config.toml
norm = "rmsnorm"
norm_eps = 1e-05
tie_word_embeddings = false
init_std_qkv = 0.0376
init_std_down = 0.0376
optimizer = "adamw"
weight_decay = 0.21
batch_tokens = [32768, 65536, 98304]
max_seq_len = 2048
train_tokens = 499700000
dataset = "wikipedia_en"
MLP neurons of a small language model. Each row is named by its layer, matrix (gate and up: input weights) and neuron, and shows model dimensions 0-63. Each number is 200 + 40 x the weight over its row's rms, rounded and kept within 0 to 999. A neuron's up and down rows have the sign that makes its largest values positive.
A block is one neuron, or neurons of one layer that tend to fire together. After each block is what it responds to, as a language model described it from the Wikipedia text at the highest values.

L10.gate1,121,149,203,255,329,225,186,182,151,166,253,203,217,219,209,203,278,230,232,227,198,185,230,151,272,206,288,136,163,211,182,223,205,177,142,183,118,233,179,187,189,233,235,191,174,235,178,152,249,174,197,169,187,197,190,258,283,165,151,198,171,235,227,222
L10.up1,167,137,242,236,254,236,232,246,192,249,234,147,242,202,198,176,178,264,202,232,161,204,238,217,183,180,178,191,125,179,217,217,158,150,241,177,203,230,250,169,227,198,244,126,191,258,224,206,230,200,246,180,187,191,204,258,97,210,176,248,174,185,234,203
L10.gate10,190,208,234,195,220,160,196,200,186,194,222,195,212,196,233,165,250,227,203,159,204,209,248,195,204,192,134,212,161,154,190,134,191,194,207,157,206,186,263,175,190,189,263,192,179,169,203,172,270,212,185,200,196,142,221,230,204,148,149,132,210,220,184,219
L10.up10,259,156,179,113,137,152,185,208,181,208,224,218,211,201,216,217,200,235,191,142,131,212,149,210,190,293,269,232,152,252,153,197,210,234,156,229,239,169,137,206,228,207,185,255,233,146,203,188,193,98,165,193,133,221,224,245,261,250,124,210,201,222,165,250
L10.gate76,224,199,149,198,205,148,230,220,182,189,277,255,160,181,219,279,275,216,250,203,155,255,131,162,184,188,233,138,260,153,244,180,183,182,159,199,269,129,173,161,174,215,254,217,163,148,124,136,211,199,201,156,167,138,211,226,191,261,201,187,163,181,201,215
L10.up76,187,142,207,210,241,197,236,219,178,265,271,220,172,177,169,177,183,200,217,244,189,213,125,212,125,208,226,201,234,171,195,194,219,237,117,199,222,240,276,223,177,235,222,137,227,218,183,209,251,171,193,188,206,135,162,233,150,224,151,190,160,228,177,191
L10.gate135,160,142,230,265,201,173,213,176,188,179,183,170,228,257,273,152,210,245,152,158,119,208,209,163,187,163,166,103,173,228,122,229,192,159,200,235,251,138,172,194,254,103,187,186,132,194,171,148,270,221,260,187,233,193,248,206,170,179,137,176,172,229,163,219
L10.up135,222,146,207,163,86,142,174,174,182,145,181,178,204,122,189,180,247,212,198,134,115,232,168,179,236,295,141,213,182,197,210,186,189,150,204,221,177,169,173,145,238,238,247,194,153,203,169,171,237,197,212,186,133,148,194,179,213,222,153,202,177,161,169,237
L10.gate148,161,196,231,168,179,199,237,189,228,218,145,149,112,223,287,185,224,181,147,223,203,212,176,181,189,215,198,153,207,259,207,170,154,201,199,117,195,159,215,232,275,210,194,180,245,227,187,131,171,177,247,183,145,153,215,179,174,288,161,182,190,202,207,271
L10.up148,115,255,196,122,202,126,199,113,201,226,195,213,204,215,224,177,168,220,242,218,229,195,169,183,174,143,220,215,228,267,121,261,248,237,249,145,215,199,203,187,243,234,198,218,202,201,195,158,304,322,188,170,211,181,222,235,160,246,219,236,244,249,226,187
L10.gate212,194,233,233,214,219,198,250,210,249,183,258,211,273,211,181,160,236,193,190,184,176,159,191,176,150,263,209,189,211,213,242,226,207,141,155,255,249,229,248,204,164,222,196,197,217,207,126,149,253,260,220,207,208,219,185,218,214,158,243,198,184,248,160,184
L10.up212,195,182,192,123,232,203,235,259,244,189,181,195,286,258,272,214,213,210,234,206,172,254,221,168,217,238,234,215,253,280,166,256,182,175,206,238,224,159,186,215,110,231,196,154,201,196,144,150,162,191,144,137,220,195,160,194,233,242,213,178,145,210,191,118
L10.gate320,193,187,226,230,221,219,294,187,308,108,206,155,227,259,272,230,236,301,163,183,276,161,241,160,183,186,218,168,182,185,239,201,179,167,170,160,160,124,200,182,174,190,233,173,187,148,215,241,230,217,229,187,190,217,244,242,255,145,200,195,183,267,188,158
L10.up320,154,209,224,241,219,194,250,184,121,189,128,238,204,209,170,195,221,223,242,276,212,225,201,168,266,147,152,216,188,191,156,184,237,234,223,200,232,220,222,179,221,245,234,241,142,236,177,242,229,231,191,198,119,142,174,209,185,199,178,231,239,205,114,196
L10.gate331,201,202,220,207,194,288,231,217,207,194,320,151,237,160,207,225,209,181,194,204,139,150,178,194,223,189,168,219,237,308,153,241,134,179,196,234,219,132,194,272,229,257,246,179,220,135,148,183,216,210,218,136,227,224,214,206,232,209,224,237,185,132,217,136
L10.up331,249,197,212,162,208,176,76,256,131,197,194,183,182,140,222,229,199,251,186,174,191,191,184,134,144,209,186,183,201,231,235,194,256,177,203,247,229,245,192,132,222,263,181,183,259,245,153,160,273,212,234,178,223,216,236,228,105,202,178,253,188,178,224,215
L10.gate339,162,229,218,190,247,217,190,156,225,202,193,202,196,165,198,119,208,193,194,156,160,239,124,240,179,225,121,245,204,250,123,226,258,111,176,239,176,180,170,218,203,224,186,208,162,240,215,165,222,227,198,99,204,153,285,252,228,234,166,167,183,188,145,224
L10.up339,211,184,180,226,189,134,190,141,159,183,187,208,172,277,203,228,159,205,229,154,238,223,136,202,158,228,185,249,174,221,213,183,191,219,125,227,261,117,188,190,147,227,267,168,94,179,212,189,212,187,165,197,179,226,208,242,273,176,217,206,237,135,268,217
L10.gate634,88,191,224,227,258,122,265,251,221,170,203,226,239,243,54,138,182,195,188,196,193,218,215,215,175,168,191,139,221,145,291,115,264,219,214,241,216,190,153,203,161,131,177,273,256,185,254,206,184,171,174,203,195,194,266,210,234,170,202,180,175,161,233,225
L10.up634,240,225,139,190,125,195,225,222,266,225,150,189,211,221,240,174,224,166,265,216,180,179,234,194,172,237,195,233,209,137,208,244,210,174,119,183,232,267,225,227,179,272,201,255,110,167,226,220,212,224,160,209,180,221,231,229,242,162,201,188,165,240,136,200
L10.gate673,214,144,267,205,128,153,173,194,120,262,270,210,212,170,198,150,187,203,177,155,215,191,125,197,225,210,245,231,171,198,254,197,139,220,118,193,238,169,208,180,191,136,173,118,269,199,163,135,201,219,215,123,188,128,174,212,164,221,204,205,134,181,133,281
L10.up673,166,291,204,200,169,218,125,158,235,181,214,228,157,274,268,226,224,238,272,184,266,214,220,181,217,148,150,141,191,194,186,199,158,180,218,192,267,210,175,163,154,152,220,180,126,245,159,193,202,259,237,225,166,254,131,195,224,186,207,237,193,175,150,140
L10.gate689,211,229,174,277,187,286,183,243,217,215,205,237,165,229,183,174,216,223,153,142,149,171,66,172,191,263,165,161,200,171,219,174,253,235,235,226,191,207,161,155,212,167,308,194,236,201,200,143,211,304,158,200,178,193,178,183,233,80,194,234,111,181,201,212
L10.up689,220,277,238,205,254,236,141,196,166,137,190,201,144,233,221,226,235,210,201,233,217,214,183,201,195,270,212,242,163,154,206,120,205,170,264,225,223,217,247,132,246,260,311,233,299,215,154,179,155,211,172,211,164,193,180,316,178,225,211,209,166,227,159,229
L10.gate715,209,201,165,209,202,186,215,215,225,139,254,254,191,190,227,162,178,180,235,134,145,236,188,77,270,168,199,191,178,163,245,191,207,148,222,254,209,122,234,153,224,198,192,257,232,164,189,198,218,204,215,199,179,201,239,237,196,123,228,135,191,247,225,210
L10.up715,221,192,207,136,168,135,203,174,170,221,146,201,219,199,238,263,167,143,215,227,163,230,188,165,273,241,193,168,96,132,200,188,178,162,223,247,240,187,184,231,192,206,231,163,251,242,156,255,164,219,142,91,177,155,214,149,237,204,149,236,218,155,212,191
L10.gate858,187,213,269,239,131,137,172,198,210,210,192,180,190,276,139,234,171,216,186,182,216,123,110,144,203,186,274,160,232,268,159,170,190,178,168,251,213,183,89,128,201,138,162,228,216,167,132,147,228,260,158,212,235,195,187,258,278,241,255,203,200,153,219,221
L10.up858,147,216,213,199,235,198,237,160,203,201,234,265,231,216,195,143,193,238,205,165,128,237,179,205,180,210,227,173,208,209,167,265,161,139,241,160,236,148,160,169,285,227,175,288,158,232,159,238,204,218,176,174,191,170,256,251,175,234,185,268,179,204,157,223
L10.gate995,209,289,202,129,162,215,271,185,250,209,228,198,289,149,228,150,221,235,205,202,219,220,194,136,165,100,168,191,150,210,200,268,201,145,268,193,154,244,193,122,220,189,241,236,150,188,173,152,178,261,135,180,176,134,217,187,243,115,107,182,157,190,153,106
L10.up995,209,134,242,168,199,146,171,230,282,291,182,199,202,165,212,214,167,250,170,127,239,269,229,167,208,214,240,222,248,272,160,174,179,144,213,201,272,189,167,206,199,186,179,206,203,263,178,200,200,214,180,187,308,190,139,265,151,245,192,127,173,251,286,189
L10.gate1010,219,173,186,160,259,177,217,187,207,164,279,198,205,128,189,208,144,178,186,264,185,209,202,218,219,203,176,197,183,191,198,288,231,202,147,206,200,255,218,134,264,186,235,206,186,206,204,214,218,183,224,102,94,193,213,184,188,223,179,190,211,224,207,199
L10.up1010,185,229,218,178,166,206,257,103,174,217,216,187,267,242,238,233,150,299,229,157,175,231,213,144,251,172,218,202,198,231,151,203,211,233,166,219,166,199,189,182,108,202,260,227,201,266,149,166,211,229,153,202,220,170,236,241,276,237,184,218,147,219,159,141
Description: Word pieces forming the stem of a verb, often mid-word before an -ed/-s/-ing ending, in narrative prose, such as li|ft, th|row|s, comp|il|ed, advan|c|ed.

L11.gate392,162,169,221,228,167,149,242,168,198,251,171,261,176,232,285,244,291,252,195,164,221,209,210,173,242,199,251,168,150,275,190,196,178,190,210,225,118,202,194,100,253,251,228,189,197,183,223,143,219,194,145,170,176,156,202,194,179,193,177,292,138,234,192,194
L11.up392,138,174,165,163,174,225,193,201,239,185,277,211,175,211,172,246,187,167,211,210,237,199,188,177,167,188,277,198,224,150,122,191,295,199,218,218,325,204,180,172,242,199,186,228,192,242,164,216,192,206,181,218,135,179,275,210,201,236,203,204,180,259,198,213
Description: Verb pieces, mostly inflectional endings (-ed, -ing, -s) or stems like lead, allow, en-able, completing a transitive verb that takes an object next, e.g. lead'ing', award'ed', allow'ing' for.

L11.gate778,216,193,197,165,174,271,247,173,262,194,251,206,161,224,255,204,217,253,183,183,115,161,117,210,220,219,222,177,176,213,198,244,200,156,167,206,197,146,193,155,177,190,303,213,155,158,113,184,146,235,115,177,172,215,231,239,237,148,196,243,161,214,210,180
L11.up778,204,170,160,206,302,191,238,219,230,202,284,218,212,210,189,230,135,134,163,201,124,210,294,193,227,104,217,173,189,193,249,234,179,165,171,191,175,159,181,149,205,247,79,252,144,183,178,178,141,236,193,291,126,171,229,231,171,214,192,182,235,183,272,169
Description: Inflectional endings (-s, -ed, -ing) completing verbs of statement or attribution, such as states, noted, stating, confirmed, and whole words like said and that.

L5.gate101,100,232,226,268,152,211,177,229,206,284,160,158,112,256,174,192,202,176,218,167,187,240,185,183,205,204,232,169,145,231,180,183,246,174,265,202,269,162,136,132,136,163,175,157,235,184,197,210,239,153,222,156,224,294,181,163,225,247,180,240,190,238,240,228
L5.up101,116,221,179,175,199,207,230,198,300,198,201,242,179,234,144,176,256,164,260,240,189,159,183,170,267,206,215,159,120,189,279,199,155,165,153,295,244,175,235,145,231,165,230,176,229,194,190,144,219,154,271,213,171,238,271,191,204,194,148,230,210,175,171,188
L5.gate383,223,185,196,141,189,246,216,187,144,217,208,158,239,242,177,152,170,236,196,132,168,156,212,251,255,213,184,185,243,175,246,183,200,135,181,299,215,112,202,224,152,191,188,159,215,312,166,139,185,246,304,107,143,174,230,189,219,269,251,319,160,212,201,186
L5.up383,250,275,161,233,147,159,227,151,193,138,229,221,206,175,204,184,162,200,185,179,199,238,207,250,246,213,229,240,166,195,143,212,245,216,226,263,259,158,145,264,228,212,227,166,191,147,264,250,266,257,289,187,171,245,191,144,203,224,199,246,175,230,274,212
L5.gate850,167,188,181,164,202,132,209,204,137,290,236,177,115,237,207,204,240,195,215,219,221,293,208,199,161,199,296,95,218,190,248,230,275,215,202,212,247,185,220,225,163,156,203,155,215,224,218,161,212,180,203,244,127,204,214,186,215,167,120,249,152,170,206,179
L5.up850,219,152,187,208,203,169,222,276,189,179,143,176,155,193,263,166,241,114,161,137,118,169,236,214,254,220,177,181,236,107,210,235,199,164,177,226,163,173,188,258,152,176,257,120,129,198,157,236,230,228,200,253,179,231,209,197,144,118,260,242,205,142,155,229
L5.gate915,270,228,227,219,160,155,133,230,261,121,202,204,251,148,200,160,169,219,171,239,214,194,255,217,146,203,148,208,178,155,223,145,175,236,199,225,208,232,243,184,212,231,210,223,115,191,248,169,201,218,154,208,139,130,149,191,317,117,268,166,215,189,160,148
L5.up915,216,129,176,243,193,151,190,203,175,153,239,167,190,187,153,160,222,193,218,186,218,210,95,219,168,197,210,226,224,240,217,147,194,200,160,240,263,241,285,251,237,201,182,192,120,159,195,198,224,153,277,261,271,193,233,200,156,139,156,207,281,156,260,164
Description: Mostly the verbs make, made, take, took and create, often after to or don't (to make sure, make up, took over); also mid-word fragments of names.

L10.gate0,213,134,252,169,208,174,162,286,174,173,246,179,241,259,224,188,151,220,258,210,157,156,226,116,206,190,185,184,130,270,223,138,136,189,149,184,272,175,209,176,201,135,207,185,175,145,220,253,127,233,184,239,143,251,178,269,181,185,196,165,152,67,172,191
L10.up0,276,138,246,131,250,179,151,214,178,191,228,227,133,226,186,217,199,292,165,170,224,244,254,191,229,201,165,247,153,245,183,195,183,239,188,250,204,212,169,254,201,225,205,249,287,204,205,138,102,255,229,221,202,234,234,259,161,204,218,196,182,116,173,201
L10.gate52,254,199,244,229,171,349,305,168,197,212,211,209,230,293,219,254,232,225,201,165,125,197,241,184,258,271,215,189,211,179,227,185,189,205,205,281,166,174,143,228,182,164,240,193,169,210,161,224,196,243,200,165,184,173,188,236,136,171,190,301,164,198,183,256
L10.up52,185,216,190,232,242,110,193,271,151,193,218,110,156,177,177,157,156,217,196,179,173,199,187,185,196,142,252,201,203,148,259,308,310,163,222,229,177,93,145,211,184,254,234,229,194,147,216,208,234,192,182,273,185,192,272,274,152,209,157,190,218,231,206,235
L10.gate108,229,194,234,222,191,216,234,123,194,226,194,185,249,221,258,203,141,195,171,226,225,231,180,195,134,242,221,186,235,215,142,175,173,173,161,193,206,261,279,263,206,122,167,213,195,129,139,227,177,238,164,161,177,156,222,166,173,212,194,225,198,238,246,223
L10.up108,190,122,165,168,202,215,221,224,201,270,191,247,247,164,153,246,189,177,194,253,170,211,156,235,220,211,209,160,212,180,110,240,218,121,249,257,270,270,241,225,208,190,206,176,188,226,223,174,121,221,205,203,245,164,133,205,196,221,165,152,176,140,147,252
L10.gate157,152,228,163,147,210,180,151,226,178,240,251,197,143,163,217,202,159,258,167,167,203,189,221,209,265,180,198,259,236,210,271,219,222,282,140,142,225,236,149,197,165,187,280,239,205,162,184,153,223,192,170,140,189,161,211,219,154,186,174,246,167,224,203,204
L10.up157,186,218,187,241,274,240,271,157,174,200,252,193,247,227,236,218,167,223,217,223,209,227,234,221,214,195,188,192,256,155,150,188,127,252,235,176,165,196,134,164,168,228,218,254,180,275,208,255,206,200,325,138,172,232,187,145,195,178,134,187,174,180,165,165
L10.gate394,250,180,200,208,257,119,113,208,182,189,234,234,190,246,169,125,151,221,191,213,145,264,207,171,307,194,215,249,117,252,162,162,191,190,166,176,178,195,185,170,179,213,208,333,268,146,176,226,211,196,220,153,178,132,159,234,122,175,217,178,137,239,237,271
L10.up394,193,229,170,210,200,203,166,201,212,150,275,212,175,240,240,198,138,189,176,210,267,181,215,180,168,232,239,205,172,188,184,140,186,189,195,96,261,109,235,153,201,216,231,192,193,200,148,230,254,206,141,167,266,227,197,264,223,180,192,217,176,200,162,186
L10.gate463,256,235,221,225,186,209,181,170,195,211,199,269,220,207,184,275,187,211,207,212,201,212,183,209,228,163,217,236,212,121,213,245,196,230,196,243,195,209,158,187,183,185,312,152,114,188,164,219,234,255,149,206,146,195,172,184,149,229,196,255,175,203,188,222
L10.up463,232,181,230,191,201,206,191,184,149,208,186,177,158,212,166,243,204,223,204,221,204,254,176,250,194,186,156,168,152,203,205,165,141,114,162,118,214,130,151,219,106,209,238,185,298,226,104,279,177,232,180,291,241,133,235,244,249,177,181,154,231,160,267,249
L10.gate493,172,218,217,228,211,236,256,154,237,168,209,176,166,187,214,230,181,232,164,181,144,179,177,189,213,182,201,152,195,254,238,160,109,203,177,203,245,213,178,204,206,226,230,223,163,159,152,220,216,156,197,277,167,230,195,184,224,196,163,221,187,145,228,175
L10.up493,255,189,181,253,194,159,165,146,204,270,215,240,177,201,160,214,136,251,212,257,182,139,206,190,189,200,230,178,249,195,191,211,220,216,240,207,201,178,180,182,237,146,128,238,220,181,211,197,233,235,145,206,267,177,218,136,100,170,231,224,216,218,242,198
L10.gate627,257,195,163,199,162,220,168,242,110,169,334,139,241,119,186,205,188,204,209,256,204,240,185,184,224,221,173,225,199,132,157,194,161,177,168,236,241,219,213,131,125,195,245,180,200,160,166,179,197,161,159,261,155,243,190,205,101,193,136,177,170,198,271,245
L10.up627,192,180,273,147,200,169,185,164,146,187,244,197,213,178,192,266,161,260,228,175,178,123,253,261,236,165,200,183,208,266,230,195,158,186,164,195,255,195,171,173,196,181,181,174,169,141,187,283,198,224,168,238,222,178,154,186,198,204,159,159,188,47,224,215
L10.gate645,228,244,263,255,207,223,204,240,231,205,172,206,182,221,221,269,206,192,164,219,220,259,163,227,184,231,247,142,171,181,232,115,236,207,121,159,201,196,207,278,222,203,241,272,67,189,146,278,169,184,175,223,134,128,261,240,160,198,140,170,143,240,194,199
L10.up645,279,244,285,206,216,198,170,221,217,139,87,141,112,271,215,220,172,234,139,195,192,208,187,255,224,241,219,181,242,140,270,202,160,177,226,217,192,142,170,167,190,182,208,220,177,131,153,264,258,263,203,231,192,187,174,181,215,183,157,197,195,182,246,214
L10.gate646,212,148,291,182,154,198,169,164,197,94,223,210,173,234,185,245,183,232,170,153,220,181,134,228,242,180,216,208,185,288,207,157,217,222,190,250,206,208,197,207,227,208,299,95,184,179,230,211,203,217,162,253,163,195,218,172,192,197,232,213,244,157,242,161
L10.up646,177,175,142,229,170,179,182,166,196,235,247,220,168,104,229,275,210,182,168,168,279,165,220,260,258,227,170,160,163,211,220,266,195,169,193,193,194,188,145,239,153,190,192,265,130,233,158,226,177,246,124,236,196,183,144,181,256,139,227,204,218,171,265,200
L10.gate669,225,162,205,151,231,259,229,140,143,235,164,163,209,195,174,218,252,255,148,131,207,277,185,200,133,197,208,108,243,237,220,159,97,228,221,149,154,250,137,200,166,193,232,110,189,207,218,217,170,220,203,91,238,190,209,249,204,144,219,251,208,153,221,221
L10.up669,185,296,266,191,237,283,226,217,211,164,264,183,237,153,251,277,214,259,187,186,190,159,129,190,166,133,197,229,158,210,120,173,228,224,237,177,211,257,163,190,160,219,202,258,219,166,103,218,245,210,188,173,260,210,187,211,188,186,201,218,173,251,225,218
L10.gate700,191,175,345,221,234,221,217,189,181,142,232,192,212,169,275,199,190,196,172,179,190,221,211,237,196,202,135,188,250,162,239,197,179,171,172,220,180,138,175,257,242,226,205,216,230,176,184,157,167,196,231,244,236,143,200,178,114,219,222,274,130,254,213,190
L10.up700,217,224,209,188,242,141,224,191,195,253,252,208,267,245,239,167,233,187,149,162,182,225,235,221,207,100,198,221,127,152,188,157,177,238,167,192,221,190,122,216,190,162,145,234,190,209,163,187,279,185,160,204,280,142,136,199,92,116,203,187,151,219,181,218
L10.gate701,229,151,236,207,190,255,200,227,241,215,214,137,252,230,189,207,212,143,224,152,161,197,129,200,129,203,196,228,174,185,170,175,244,223,199,122,205,173,221,215,170,226,260,223,238,262,152,223,222,210,217,254,188,213,224,239,250,142,160,190,136,325,189,178
L10.up701,151,141,140,242,199,253,224,283,151,220,161,276,133,237,132,186,251,209,278,125,179,119,209,170,250,177,189,192,217,188,196,192,233,290,282,128,285,175,140,233,225,156,193,239,285,187,115,204,189,150,207,166,170,261,185,237,189,179,261,231,194,241,221,193
L10.gate868,147,250,245,269,225,199,194,221,235,253,218,227,205,154,261,267,252,173,143,179,214,185,157,95,193,217,168,193,230,207,270,153,179,212,171,178,203,193,253,190,194,150,257,183,119,229,202,206,180,225,185,188,177,178,157,242,206,191,195,223,175,152,212,249
L10.up868,198,185,253,181,203,182,195,182,248,173,158,247,210,125,207,134,243,281,174,199,240,149,155,265,207,191,241,224,183,247,177,182,221,191,174,171,184,198,151,188,216,196,267,189,191,189,247,230,244,251,248,257,213,193,186,193,159,178,214,204,169,234,192,215
L10.gate937,177,153,100,207,205,301,202,215,219,185,155,217,138,180,143,229,155,230,149,166,186,239,186,288,132,231,229,168,225,192,162,216,176,222,124,148,196,198,215,154,233,255,212,226,165,191,197,209,209,225,230,244,128,281,221,231,206,218,155,259,103,217,207,171
L10.up937,157,192,237,191,261,170,249,126,219,190,149,175,107,209,143,217,178,214,241,215,163,141,179,205,230,290,175,133,171,188,175,231,140,142,175,172,171,248,200,146,225,139,164,250,162,236,143,185,239,227,232,207,169,204,222,174,145,178,267,176,194,155,208,169
L10.gate977,162,164,253,148,220,192,219,158,247,234,193,232,205,267,148,261,190,257,143,200,205,225,165,188,220,170,267,184,253,241,173,213,127,200,183,194,282,186,191,185,185,207,198,209,252,209,87,188,167,223,177,208,191,147,167,279,209,164,186,201,209,201,238,172
L10.up977,172,140,200,163,207,198,208,180,228,136,147,261,153,180,64,196,189,238,167,163,199,133,189,171,212,197,267,157,214,206,147,181,204,160,208,170,121,181,213,200,202,263,155,211,239,247,194,236,191,250,206,242,295,181,198,181,186,147,265,198,260,176,243,231
Description: Inflectional endings or final pieces of verbs, chiefly reporting verbs introducing a clause or quote (suggest-s, stat-ed, not-ed, said, wrote), plus after/before and such.

L5.gate194,233,188,123,174,166,146,194,280,160,192,242,166,281,222,180,233,176,131,221,242,188,247,308,173,158,175,145,146,145,185,180,95,216,181,239,149,173,162,230,231,170,166,176,161,266,202,133,177,266,175,180,195,273,175,218,189,210,184,152,206,179,179,197,176
L5.up194,238,195,205,193,202,217,221,186,217,152,185,229,184,242,224,268,262,208,227,186,210,198,213,262,220,230,177,198,208,150,127,165,222,242,208,188,189,265,204,193,183,280,225,193,266,254,182,288,168,226,149,149,253,203,216,209,178,204,238,203,115,150,259,233
L5.gate357,153,223,218,150,230,223,174,196,259,215,170,141,174,245,230,129,213,223,128,235,171,166,135,176,227,193,162,203,180,191,247,120,276,233,209,260,196,198,166,194,194,293,181,146,277,233,246,169,228,238,196,155,209,209,252,209,233,288,222,190,164,181,254,119
L5.up357,216,219,198,169,206,204,147,201,314,212,231,239,217,247,155,226,227,225,180,243,163,183,205,201,184,212,305,115,282,238,151,197,256,246,124,352,242,173,172,159,223,188,199,161,220,189,232,141,221,232,238,122,178,195,235,200,222,182,166,171,202,221,199,165
L5.gate450,219,159,208,175,233,204,159,226,193,168,177,120,205,213,228,204,218,231,210,214,138,148,215,167,129,214,171,127,142,244,193,102,203,178,146,182,170,235,279,204,193,214,200,178,204,113,239,171,188,203,211,228,239,207,201,243,221,257,171,219,184,177,209,196
L5.up450,234,168,118,232,246,203,195,159,171,240,132,176,205,182,212,185,214,253,237,170,220,198,181,193,158,160,185,208,159,229,121,233,163,200,194,223,173,189,238,280,162,192,164,168,274,178,155,216,268,194,260,238,242,234,243,169,217,265,277,201,170,207,155,196
L5.gate955,122,242,151,168,179,282,272,244,243,151,185,166,241,230,190,214,203,192,232,202,193,288,200,258,230,199,189,187,135,211,298,169,130,224,242,161,234,182,301,248,204,227,185,265,195,153,210,167,133,200,128,184,254,233,221,172,212,210,201,228,190,209,119,132
L5.up955,207,159,208,178,208,137,129,313,219,144,238,168,223,260,269,263,231,172,170,191,226,221,200,193,200,257,213,208,211,165,253,202,267,196,155,209,223,144,198,202,146,231,226,168,263,272,249,218,206,189,203,279,173,218,234,201,214,195,225,237,140,157,153,273
Description: Mostly relative who after a person's name and comma, e.g. "Andrus, who died"; also he after where, They, It, and after.